MLP neurons of a small language model. Each row is named by its layer, matrix (down: output weights) and neuron, and shows model dimensions 341-511. Each number is 500 + 25 x the weight over its row's rms, rounded and kept within 0 to 999. Numbers have three digits each.
A block is one neuron, or neurons of one layer that tend to fire together. After each block is what it responds to, as a language model described it from the Wikipedia text at the highest values.

L5.down1460:516515519537498473451511542482507474513519529520537497511477522525491496508496486478538498476521476512483521477491498504513519483448547473473548525513524446501486515497460518542483534479534456473517518498531487496466507500559524508467502499493480497489536452528526520518493514481507494444514496454532525495473514479479516471508491554455502496465512501494446489503529477504482511462492513509515516536485509483501510507440474508499524501529483515517507493515493525504564465496526510475499496528502478533491475486498
L5.down1668:541506510496452468505506504457495491467487476509491523496457478476498503541560445519449528489499483552507536511495491486458489498451475507524514539501528523466487515541502501498535512500489505538495471529482451460480447570497528481484511445495510521492545482523534484481522477517537526488519508490522503490448520505505495461485512504479495557507512496498509504532492453449502482461515501514498478474496514513499445490502487473470506485518546498530496507502512513443497459527474548489500486543484560502478492487529
L5.down1853:505502500496500516525478514547472504479512473476511554489456491495469497499521503498551502518496505502484499463516467489515519533484485470483545531471539516478512489519456525507507484486561549471503477486497495502491445527502481450458477452464490501536489467531509519480525444463488535522510497477503521473515446513528525506448464455489561484455517497521481521502493489513478509524471533522501522508470491507482534542522507496476470483536513510512492527503487546510511498456517511480480494503527481530539489511508
L5.down1954:511494496497519515506489508456503526512532504501466538511481478482474559514522458456520510467492537475516525483513463549470486522522478486504475492514536516464517541525548491480530515476478519536560466522460509513483526515509503491522507472470509532486552489508467491469508492537510482501526532505523484453467530484532525519477502516502494465500471519446515530536520529479438493480523518502496496528494519503509478511469473534526462537470481488485498496525519453532503476533466486519494511474493541497540496521495
Responds to: Year digits after "In". Leading digits of four-digit years, usually the initial 1 right after "In" or a date, e.g. In 1955, 7 March 1996, late 19th.

L4.down864:487487528521489489498505462547501514468505531528513463497502459506540506522502485515492496535496514483539473555512522470492497495511507474474496486510485535494498493519471506525530515499499478479547479499498535510466517509504501502508494477505513509505481547492489501446465518493486465519509509491497537504512519507487489488497490447493523481490547497524546464469498520449517463491473527540488547513535497492483476482509460493484493489504504572472496541501502508482527512553556552487520492507484520488492479540487
Responds to: Adverb suffix -ly. Suffix pieces that turn a stem into an adverb or finish a word, such as -ly, -ically, -ably (publicly, linguistically, remarkably), plus weaker mid-word pieces, digits and commas.

L5.down290:516502518495543499493504464508459497433485493522492508463480503537512504525467551488498490547462437518502488513471510523487490483520481494526508470502476541466478507538486461516516482441493489498466485527517512525530489503527504480477495473539492491520521527494472502488478492523515495483427534502525531520500511494498535543454477508526513481482517505484559498539498484482496533490514544467530516511556487529484473548526527446465510507497528518516493501516509505500510467490534495450484540515490544558528483519496
L5.down377:502434524518501519534508457506505477476523483479486522451463480503494499525493491526521495496519449527488474488498503497434487455460517521540482438531526472451492519495529473508523531518471504515541493483464490504516529481486480532503471520493515492463533549521507481528486460487486513485500524491549459485504483491492491526506548505529503493461486491507481490485492467496464487494477508461513506531497540559480480472482490515484515491517511531507570502537469492544488438497497499502523521459532480492506511540476
L5.down778:507516495489585512499530473465485523534510531495497521474517499515478489506510538456502497470503476499460522462456500443515473500506540494473483468505513493526538528523475467571479483495476464492509444493498521503510527522473499472504498517460505471485517508575509464495515487479487482491498483481526555499502504532523517499516490506506538499531476488475458496518476470519515502487473508487500511476466482501489459500509525520462508505506505476426538489507503462509528493495485519497471534509489475460489524508558
L5.down1529:496492503500560531472508545521454543531530474499444475476516498479534458513501467519479503528507551466510481447521480514485516527516504525500453474461534534524529535465462544531484494451484478477506533522505467486498518452554483466485524489513502501484538506531523516486502531522526538480467502500513479497483463478528510551496487541537516544487497482457493466520492496527501512522486501529486494513537480501465453518500525481527520490506476440503466506548500531517484509491548508473478499526521459519527511509497
Responds to: Date after "on". The space or month name right after "on" or "On" that opens a date, e.g. "died on 12 April", "on November 5"; also some empty table cells and years.

L4.down26:472524526501518508520481473505489476483527488517475530487522437489515480531510532518520520498504540538463504524515489501498475472475504511453540513491478533496495505517517505512479535480472554499491492520565472477477529529489517499494484484498552534480514571483497515488480475498515499496476483464533470471465462521509476482500513510526528507512543531487490541488492512491552499481431465472582475506498503517499557522521547496503473486490451481512533516500457497503481454483532463504530473525522480515499486491498
Responds to: Coordinate digits and "on". Digits in the minutes/seconds slots of latitude–longitude coordinates, such as 46°15′'4'6″, and the preposition "on" before dates or places, such as "On 1 September" or "found on the flag".

L10.down18:539487501502558515522542503502499512460500439471526499486567464515502500537471473496478536474498450511522526467505491506522477513507521494486529532499524502486515474506490528514497483496493521507493507472508513555500527497500473527526555522523487509500497495477556513489514499487494475497515533494479476523473513498508492468456549537519516513524493501479524472459540492437496526492534513553525484496495473441505505511530501503475510517483502505460477487516562482497503472512517518491499481515466555507495524499525
L10.down295:490481554500520513494490489509493531491471484494432507489530491524456494480443430524491463507524566481510516468515484552453510498482509523528534510512542516504503496508517466494493525516471517508517434475510507517530548505539506521508454506516538527510488519478514521495506498494505517502503502532492531493501503460498494507516474520527491537480573510474480468509510460498462486473484513491465546521463505486492500496555455525486482471456474446511547473477501538504539471506503504497563505457440528559525426495512
L10.down322:507535502513520508467496474498485513505511488503477551485511509488478506489505509485465511474536523504518450567477503492467477517491496464471512573486497516552491514532515528458487528473503474475498562504443528519462479492511499522473482534504516525532475467527505534492485499476504469461489494489529454492491490517484499519481545485568536483508484523481485539493532509502524510481516517498500451520487467488530472517491494476530488512521498512505484501521507534520499501510534529467461538532497519540487511502504
L10.down357:514519525502498533463499527477512516449523538463509523523486525521530495496482477500463486528507518492524458477494489461479470483493461459516512480502490493548478504501482496493494512503474463513488459525513508558516528518548468449492516495536457493575508468505521460511489456504466463515525468500543519546525517497487508488538480503523501481513508472526537522498529534506486527465474491509540487502514490524518498448508484523503476507508474495475444466483480487481505446493451513463504514503483507544536506526496
L10.down444:528491503482485456522464461468494488505502538470487521554547502490468452487518484532514499529486506498438539470455484496510542498501498487543463489496499478489511471477514515535520477508490504509470480485497478469532471462502561483471541502531497464520547475478478484494524479502483477472491506484526517514491503525515479500479466527516521548533501500526493503558527504488503539496493535515492541541538537499523547465459516509515506484513495497441492503516490495510519455534468516442536476505529481518493470486486
L10.down539:491511496509551541495529537484512461503496488443516504422501476515479538550525519495525497537460494521508499468493489484482506494477496458541487477525537467511478513509439479518546490459471474485489493530481513488467478490513539501499533485479484494552506476482440537511471515457473447503507474488475479438499491457510523476501483543496464537520548531495495519526484511505448496489487503483499511536498484543512515474514491484495486531530528495555531516502480507508503462511509474541493505523510545485504515496502
L10.down981:482487525464499504521540509464500440494456500503506513521479508466465498454513488509528445531553464534461543498500550517469462503520521487453567518513531512533534489495485536494474512495542516503482555438481486505475487484499500514477505491501500529528482443509495561498457482518456520519493489502493522512493527472515520488468500512520518519496496467499520496488511506507497529535486472520512518462468536466511509467482467484512498559459500504532509506501507537541519480502468499520521473506538498476497502520518
L10.down1026:530513488489498524500478542516524541523525467508531511499491487504467493473531521529503556551529485487557469498531513539475501499479508508506578543497473501494527500475496501479488496449487485466492495544486512475500522497506494537513440535527486535509473517543510485451535489510462483513470503512498512522499519511553514504442505547554475550438552455497508510456499556532498505488480525512503481477456469480502458528516506507543521535499517451513525514503495536486462427499484462496492512519487519510538487500497
L10.down1173:471497475507512447481462485484460511512525521447471563503487492491520479465510504543501508554425492596522477540486446496505488477545515497458500502524504474464521535530469490532501504469511502467502508462521515523514493532487511490475514528497494506481509456450513476518513505535524491511536504462501496523507529487508512520502535513510512508480521524487459563470494515502519525517545560513526501493520492520512497494522474491489530509541475486487484530493487472502475518541494516499484514496509482480476500483511
L10.down1330:536496518506550523477532475476476519504514423517494510514498492494457497524522489486509487534462483507506498478450503507493496506513504560471518488549533454482504472513460506511519507493452495498507531522493520514502516488530523522496530531502541463483553539452517536501516464481511500449462494499454472558496494477482526526516495504498523562461452524491532534494504525496501528533478499491514479503494485542482505506485515504508453480451508512506490509532514468511519504516529478485489488507458519438480499488526
L10.down1380:487499481437488491453494541443509473526472522509495492509479464528509495478467499499518493545455512457479512526507538488518476518521485473483488555525560538463495497471507522492521516472517498491471508520542512520527530509518475488502471465476516504526519471505494514529518512535507450544467458445515529530471521486494504494539535476488491483494474469473466543492534492536526486503506482538507454526488535494501496531483514490494497472530490520511473495499502526521505529510474504513481514498491473527504520565522
L10.down1433:532451538484504509572463522530481481495493529527496504451496501477520530515513484485566514512500504502468494486565522480537533528471488481537498492515552488484545533489535478488548489505504475496469492493487473491483513506493430470509492500524548473498507473517494504516511561509505523547511519501570479481564530507455512515497496483491475533502499488489484507523502546496458543540480518507480493484481522451497516524490503493509455492466489525513504492511473470529491527533511462496485467502497468481496495478485
L10.down1491:497522484522569491488533468487470487524507489453502491478532516522519501541526521523497502545499490510494482485487470522496471498453488491506499507454508523471455503444458508495520518509467496488516533474513463511507446486529493478473552511467490498526498496489515523517502498502492490501557501507498531485490522516489502495483467518513478459588532489524531509487507516528466500509527488548536495520536543503494485461500530494517512518463479538453415483515494474491505523495544462558485529542568553466464516502474
L10.down1540:496499487457474505497502447491483535510465517537502511491526478563510514467476494506509501511489524516530468462496428494465474516496543456546510519554452522489511482503468489533487453482501486523494450515535528529496503491483483493541502493523494481476493469507485465498426503476526505445485562500506498512516474512477501488526502556519493535502494517505539523493477520545492492549525453508512502454504489549464515532520522471516506516517493512522514554517480528492492521525516520474514469499507506464486543468471
L10.down1864:470489491537491527484520502486479484522511482529470546529514516478538547484492461455516543515509482507495506430480499502503486534520509507494482518561483495436490511519500533511507541497510487529490496515490506462490523455497485512516517491517453465514490484496537485523492544488476489557505517505499500531562537485522499498477495498543570514472491511487494520528498461511469518469521453443500508519455531510487509495502510497530499495505500507512501527499517457559464491457493486530522506480503519491483524461487
L10.down1901:496512461483438502483500479543512497498488483486531492506535511506497498501502470517491484511464534467501476518469523507531475488480556516530517484461523520458480497506509548523464494549484484518511473496518517515529508476507466533497489519491541456525524515509529506463491497551503530508473477501465488520490507517521456504498502425512483473500524453502494491437488551493490476474484511514559486473508502478521552513469495552495469477509575509483535481532514511535519469559509484498465524502525529514500525512497
Responds to: First digit of years. The leading 1 of four-digit years (19xx, 18xx) in dates, ranges, lists and citations, such as August 1997, (1957), 1964–1965.

L5.down5:480557487466454456459489460473452465495534509482533491479451537512503488477500511512510499469490515477527502527470530492491486482505511514446488504494527509504529508506505508515524515484534491515525483441539478469522497525510470563500540476520504497469488518492523495506516543463511510463498492530510507481495541475538515494467481508469526461478558485493493505515474464525514544482512523512509528505418510443522467471533481482465498524516523517471520542485492507480548507485517507500497494519512521524486503522531
L5.down226:469506473501513530490497554487533514562521462511513480474514470444518457519478515515503500464479483519548476517527516475497533520468497476483462511480476529468549496530506503508474495548442526468554482508481531486501556518525512475477494513476481480514524506508533535506444465486537490463533537505503537478502477522513543485503468490456487479515515528473503477514486503452531538452589518460479481507470502476514512535513510528474533482465500509477527539492486505501469505509540495501494501529534517513453490511498
L5.down800:515533477503487558485527545490500458468507504533531536473513473537521458523511513519499504469549508507526482506467485447491514516545509482532499469496515488518527509464510529493504498550484562480482505499524506481451525525440490484525498485489517472470463500493498533527510491511454483502501520494499546516521517484467496483469505508497485468477503527553511491544508507504502537487484515496500523542485502510495466495503462497481532530493479535463569524485507492531448494478558504480522523499531552473511508502532
L5.down869:503521511479510498501515501518531443518453449500481497532465491510493485501536528511491471512527480490533517565531450468514526499507476493469514485488509503528487477537491479484576503547485536466530465489501519444490494479491509527446516512543491497551482507552525498462525490497478495497491528493520489498518479523510461449502500513457522489421550493505501511536498487446453552490464513535543477527475470488525467451507510517498484474495477517482493481510489532489482485497519516518511533521474506466519483487507
Responds to: Adverbs and degree modifiers. Adverb endings and degree words placed before adjectives, verbs or comparatives, such as -ly in remarkably and steadily, and most or more; it also fires weakly on table pipe separators.

L10.down503:510490488531552507523514493498489531514456495529450499513469482513456490543497469502494492499539485529506505497510495530478476538491523500539501530508526502532552512490493510496502531539535502508487482479465463498534488502484546510456491518478497498472500508511543502528504543529496497502541509487476510554506500497502527534491508495506516497498471505542490512483482543519454494482514502536506544490506508494506524494507516455543481495546518446499491550544522484496479453501533530495499496494503506467449484491487
L10.down845:477493476521528497491532458496524509514502500500499509481493454522537485484491525514454512542506486496528476496510477501519504470475511479507517518484486512506498539508498486503473543485524496474502510495506542520509499445488534444483496488538494476526527475535470514506557473503455493496539419482539497493491495521511522517531506509489480481498526482496460500484503529496470489512564542524527525488522493499509499502514511516488500521470482485483489476490531539532491494498543503524474496594494538508509526545525
L10.down1129:457483465487518490487488489487506467486507538483500476522492497508481550517489484487514532555512499464486502488460502499492505448524568496508499455511522478513523457464578506437534513551483551493490488466482513493548493496479519522506482502513514466462495502509523511500478494512488550500525512492531491509516523517507469507560518514498515461489496471488516473483502516513499502502494461492528534499497492545536475486481481471483562555533518469538484515537483542522517533535511519483502490490468528531484470529482
L10.down1180:486501460501509513523492482494500481515469458474537489484511528508510492530469521474509508475495514500495519495491494498538541484527488494492482507480519517480487512519509512490517468480480502461476470512476518470490503530505481517499514547501508485476480483554516521504543502511511516492537506464518489524494501514515492547491509427561504465553472480489539532501515484474479503516458483455474538572470513532504476498507533506511492504436460508540509483470476508542531477508481508493545487529485519479499510522493
L10.down1261:504506514474516516541484511498481531485529527491503515531514504499478510496522475443561494500497493512482498478507454500511503445528500483500491486542525531502527508476461500509499482494482508478517512513543507481507503521506528500524520489501539489458511500478491523528499498479484498507490514451507489523489498466540524477572483543475521512450521479425494491495475480496523483528533510486526525488485524500483489476548537521509519458546492536514507511494499484475473504542502507510497516517486496501506450520518
L10.down1316:527516503466521479486505450505503464524468503486501509513524538483488538499528530539553487518528500509460509491512466526489452447476499488481474489472491428481516502568497526521495559552535495556511529502503478497508492490510485518463497501481533472483523498524496482464477543513510498488480520493535479509477517478467512479514550491476503476499500493487496470499516548494535484510478526534516528508451498504520481539481515502491501480520505490475480548494508504513527529486472531464482467507459509528544490478496
L10.down1436:505554527513485533499478495497489486502525498521473532482488457515475485510493465452486499473515510491479473541453484466490501491505489454526558465490514477502534540497500483467449474490513504471470487507536486475491466485488494512539565474482524508478472525507511508494467484517503449519498480495497513452466527487516501484496474486445549486498524468543521468461478486492517503503522469506498512508468522494550474482554526498475525483526477475461474481458474498502560528543515507491496504558511500510519469529525
L10.down1488:500468489483520517508509447555503500549490518500506527566507453513514502535489553501501510526499510522495479479505455499510504528523506484512539524484487534498520510440531523457473496513526503473496462538531519498495521517500491506491528520500519521524465474510477479479502516466513520526477514483475511518498502473527496502504516497472479472497497480484508514479519557539441527482536480513518513553515528522470486516536464493508521515501533556458494474487411514478467513483538568542484539517489491525481472509469
L10.down1524:480500486474501454538454555501469539514471523549476460471489482476444513508556587492482500542477522499463513504513475533474504443544496512534519476557526480490530486531482516472485562494493470494508428490470468483560506480528525489517504468562537486509461480523458530489514495489461491490524502510527521513479530486474470462464500507464488490515489457479493507524518503484509517512494508496485489538478476508515490519464489524525505495450516531453517504514434538499505505497532507521522505483518483489502485513515
L10.down1555:468522498496527512466493433522471483557490477473485501533507489475515523471569475485525488555521536500494453496478460462480517454514522539491486514561507496514496513502503502531506500524543544497546486518454490508489552458491546528471549494498523514495493512531515541493479504495474491486502543464497495500437503501478505493479513498538488540514479500528516459493528507507531467493525525482489486493521484475548484440523516498526515481490555518538522532507499510494477528498527497466509507481533495525511540477491
L10.down1691:518488466501513487519490507458466528490472486512512460500467505486523518502500511492504502517539532543501484510556466540452469515478467487494545510503468531475508492544482483525479538474479518502494487474462516499525493459508498518511480469538478497463453515482539547542468503528516507529555470535492492542463473509529498495457508521539536549505520518528497505504548513485493515483495482468497546526495514482500487514475494461476537462519567534479520505539508465490464480499505471534523501510502512518535483506502
L10.down1701:507490460489506467506520531486465488470485486475497484475568541519475472494509531497532500543483499501522482537510469529514514492499484508473511550494517472504502483513508495487525528492490472538526496542517504496476487526532503527531516470454506483497535463453484506501512479506488493514538520502507488469528497498425557468491526505515499477556505505451486475490482450544502462517509501528480537537489507505495480483521502507491506524525486537450481457503462512486543529553498502538478510514544530461461525514486
L10.down1729:526499471483528523505459522530525492515486449537485523473482530508527469494513493448485479526493506532509506482518493550475469533485479511495485480490541508516491463489526530534516453555487478508491533512485549510482490494509473469490513504495514521499554529513530491516482505514503493492517485491471493512534519536471488529513544513534435484464452474517492491512525533507508442510488464520524514492470529525494494483524447513452521459553473505465531482463504478478516494484511484482508477500525427456514521519493
L10.down1739:516510529480567494513470453523546484503497481526443506519508477508489484500537477526523509445528451501500518479492475507504494526495499471507498466494483492528513523538491519537471491468509496498542472547500439508499505504503492451507470490495493488446519486463513519518490468453493508503523536511442494490409490510505499481485511493472490498496503456500543462489537480482510513524487537532534541493508501523494466540505489505468472528498479512530480488482468487541525526475535516496522496481536455486524520550488
L10.down1763:502525451494509512500525487449541491523510481536528503488506442503511487505506518498518553535493459522498505486502508476461483496484492497535495488474484499468539538499523490504519463484507536580496496522513525465536537513503497465505498493469532510479502509518525506498456461492495461505481498481482513493510451494515511481518508491528510440462503501462481469483469518500526496484519488466521538492526506518528528470526512489501496447494493486519495520481491546508517484457511472524477534463537488500496442519484
L10.down1904:499475492465550501468510468548466477475521536528500494481460558533491532509476529506526537479532478498507518472532474508483492497545449512488511543482506500526497541463473494470522478529498496547527508500470532535549510488503513462457486520533501471514530463500556516490513488499515491524531501501509534533474513457479540469483503509530504466452489486489482529500497456489455469504514498511453531551477523530442486534498518476496530498483520464455477507485471497519481515530503516499544508502476469472536505489507
Responds to: Date preposition "on". The word "on" (or "On") just before a specific date, as in released on May 5, plus early digits or month names inside dates.

L10.down59:498476508472542516491475540508555518485476497467509507541485534517514475515489486497512495552501490470507508486499529476504529475521555519501501466509492469472521473478493536470500484528551520500512498520517533546500522490487506490531485528521504460477494534459529492499545503470493475530498461517489540505508481488490473498509543477480498511541546505448505503472519516466500519510506509507519482550493475494473496535450461448502486506534474453498471491493467502459515499493524483553482527491488497563478521555508
L10.down268:530474522523535499520474490467491497520500534507526489513551479497500496519498514489475487496530448467459498521512487492503504515521521522468498528478471493496512472507484468517465473468528506542545485495457508485476465498504521545502519490486532507513521497460480510494493481492513494442511519522486501514482551502515514499457517543493445489536558488490496515521517534532482498482473499498474506545472526468501521551513473484489485526485493495533548533475519490500515472508489530498533531520497536467485473539516
L10.down316:493492506512467532493544499498472502467493494509542510465483510501541455491493524499470530517501473455558473524507516475488482487517510490452459503470524514532504498473513551512543459494450469528493492543484511516513487512531475517487493479521467473490491500489491499519459510473509499490460509472442498490502474482563470440497513493520538503502555459471483525477513483473489500470499509478488507521515506523505479513515529526522521478513497465523476476534533515535504490448505530501500526504519517508509506497550
L10.down367:534463524488525461529499513471565472508541536494518540505499515498470506480538499501529498544496469489502513500573514535497481482520514533487513496473495519522482494499472495524523534492500514538489493505518497506536507472508529481481476517496508490492486494476479495514479463476467481492512535493501506533488473475499480497445474493462424496470492522546483496565480479457508505519488527483534542513517508492506514518501496494506491510494486474524502521513535504495498517485512526450510490510479523501462484550523
L10.down729:480522495451523493531517491490471520511507519446492500515547522485519498473527527495500521525501484503501461557484479490523513492523483524494489539497477521533467530485493543501486454496530499511512505520504502575512486458499494532520492486521498473523510491528510503458473519535521470487477536470522456530511479513521457532568514513484520492490501523468508530523506468517526489524496512487495514501514500497508520508485505489488524517547485505466506476531482496528494496494502459492495495528490520491519512503450
L10.down813:463433497498462503518487493491504506521530489493494505503535500517489533491465517469522461546487494461522513484483520538504515485520485497461490509513527479484523496509475489483459514516498482466506509520536455506510499443518481505492511513506515526503507508477525505509460449495479481497505517501481504453517480537509575488496490484525490495495475480480511544488488505521500465502486505502520542543475496492471441557496472446479505484436477521457502504527493497506462534505515471444505503510513495521516483502521
L10.down907:521469481523450560500516471500523564514502485503497472506495500520501489559536476448509511476508468549497490524499508499518503503512500525516526487549519526521499490494547511516471457507531492510505506515481455523493526480525511508499514534491518472490494454527476477508509496513508454499484507534494501474485492475509486477515494517511512464475549466480509478480516497512503481525438572515493507495502473520484551461457470520492503559507465501495465496514506527548483551487496514479514521526473510528457513499512
L10.down1303:505470482509500501525467458493527521493491508507524521485465563496509496514561509464491492495500478518479499520528523558502500500544464529441502518494475501481516506532472488518476502497448522471497540535464510510477526495524483472468455475494482495516501503509504519512559556525490507483489526520434534516506527517488481523520548512527511522552507507481479494507447490523516478555492500486462480493539529518483458525515513484526496510506475520524486552515536493491475495476508495516532508507477503503516554452480
L10.down1304:469518542524475510516504456494494480461486492513468480524499499528515484500563530501493513523503504506521499490521460466483514503523496506494440495502516488455513526484463492507504491457518477475528499499515487497513502481518512560513520517525506507493459574526525509523538513530495474486530498509495478494520546526494520500519482484500480478467516525503506544515424542464483502512475522491510494502508544508502527495477481519496517510478493516527493474494489467519549514448509513473492541484509422481431490536515
L10.down1460:464559475473506466482493475501472473497589488530493504531518535525545486519537469484502502493513525471494495523464526518506471523494480525543487508480516497516485506510509526532516535468458479500516507523518499467531489464504491474485492520499542482490509466501518523501442503478506494519484540466488455501516509469540456550491489486475466514482525469518559473459483518512494534468510533469496459512475506466470508501495485524541505489468527524511521518513503474462529520520536518483487520458469473513499486535468
L10.down1518:496481488517471505512518494474494509475451449527502467528528496534553505499540522489499520544510510456497471467495524526458440506501497492473497456530510521476499503547517480516530493468495468509490510510523444495488494521511513506532493525469517499493508468520488468499466531503509470533492497470495465513518468503467548537555520486478507473486498456535523510511489520452479471538504515503513501496496486460502476542504469526518484530463522507488559451508560478484450498534507521474494473489508480502469466496443
L10.down1543:546539498506496502526538506516500513479471499502550481463537480482520500516501522527507466472478524492555518512470536515481455553461510461507500514524520525509482548502488463508503537475490447498546485504466473526498496495519502497491484486491475490511506526502485454465489495503493494486557496473476532492515551482495544535517508467541503502527481536483505532504502470449448546510458496521500533518509498489497509508543498526485492540531485529497529509492493528502498499457509496505497514461535550487504472527502
L10.down1589:525494487505502548514514482477462537512511527478492492499482489517500527537457516536569536492454495473526508520476472471508502491538494531516545515482565544533474485514531484512524510527479526442478488466478484470534486529540542478492546540473463516538519467477531444510528489523508470493523496530489482508504522474488516510499469511500455503463497504496477506523480520516505473487495579546484510474461470540497533504513485477533520498502503519476473493519501540499486497485513491515517528489504490543513508506466
L10.down1677:496512518534485486485509529492474476489569501499451517501491501478467479520481540547474510487529484554526478533482536495482476490487528515492501477482528479485505552480485453489530505504515503454479533522508539467490500475508497513506482503474503502501493470515474518517512479485503521499485519548502505526512465523490472491495549485473532495493556492485453458506421452502497472509464509499500514475494463504515492528459482479517438497505463498522492481488501483523501434485487491497507502486482493504490491554467
L10.down1891:525569483511503513516472521486456488499522512506492470513499490489521512440441504495479567498484508484485467500499463493510484507519474461517522494475548526482458488473501511497540511478496531492537443546549472555475519500506500521528511543494513495559515537498472513511491494495468488494532501470495476537485467538478493487514497488506496508474487519481510489510486494527530499518549491511520531451494512501463503555514494519497507471514513498519461489517531485515564501508526503481488492471497481464470464481491
L10.down2041:490489530488493541490515500501522521496485479514518456496518503508516516493477493493479516488484524510521484508501479503506494501480524505465519473517470516515495519500528538519508471525512510518476512503545467520471495488485500470509506486510473482495507526512501499499501537524503530523476505538488471511539489500550487476526526508492532514486546482448504504493486518500478487496464497461498475544501502510481475511529501521463517512509488519527507491554495472488539505506470473485523505536518454537487502478478
Responds to: Degree words before adjectives. Tokens just before a coming adjective, such as degree adverbs and links between adjectives: more, most, very, -ly endings, and in cold and aloof.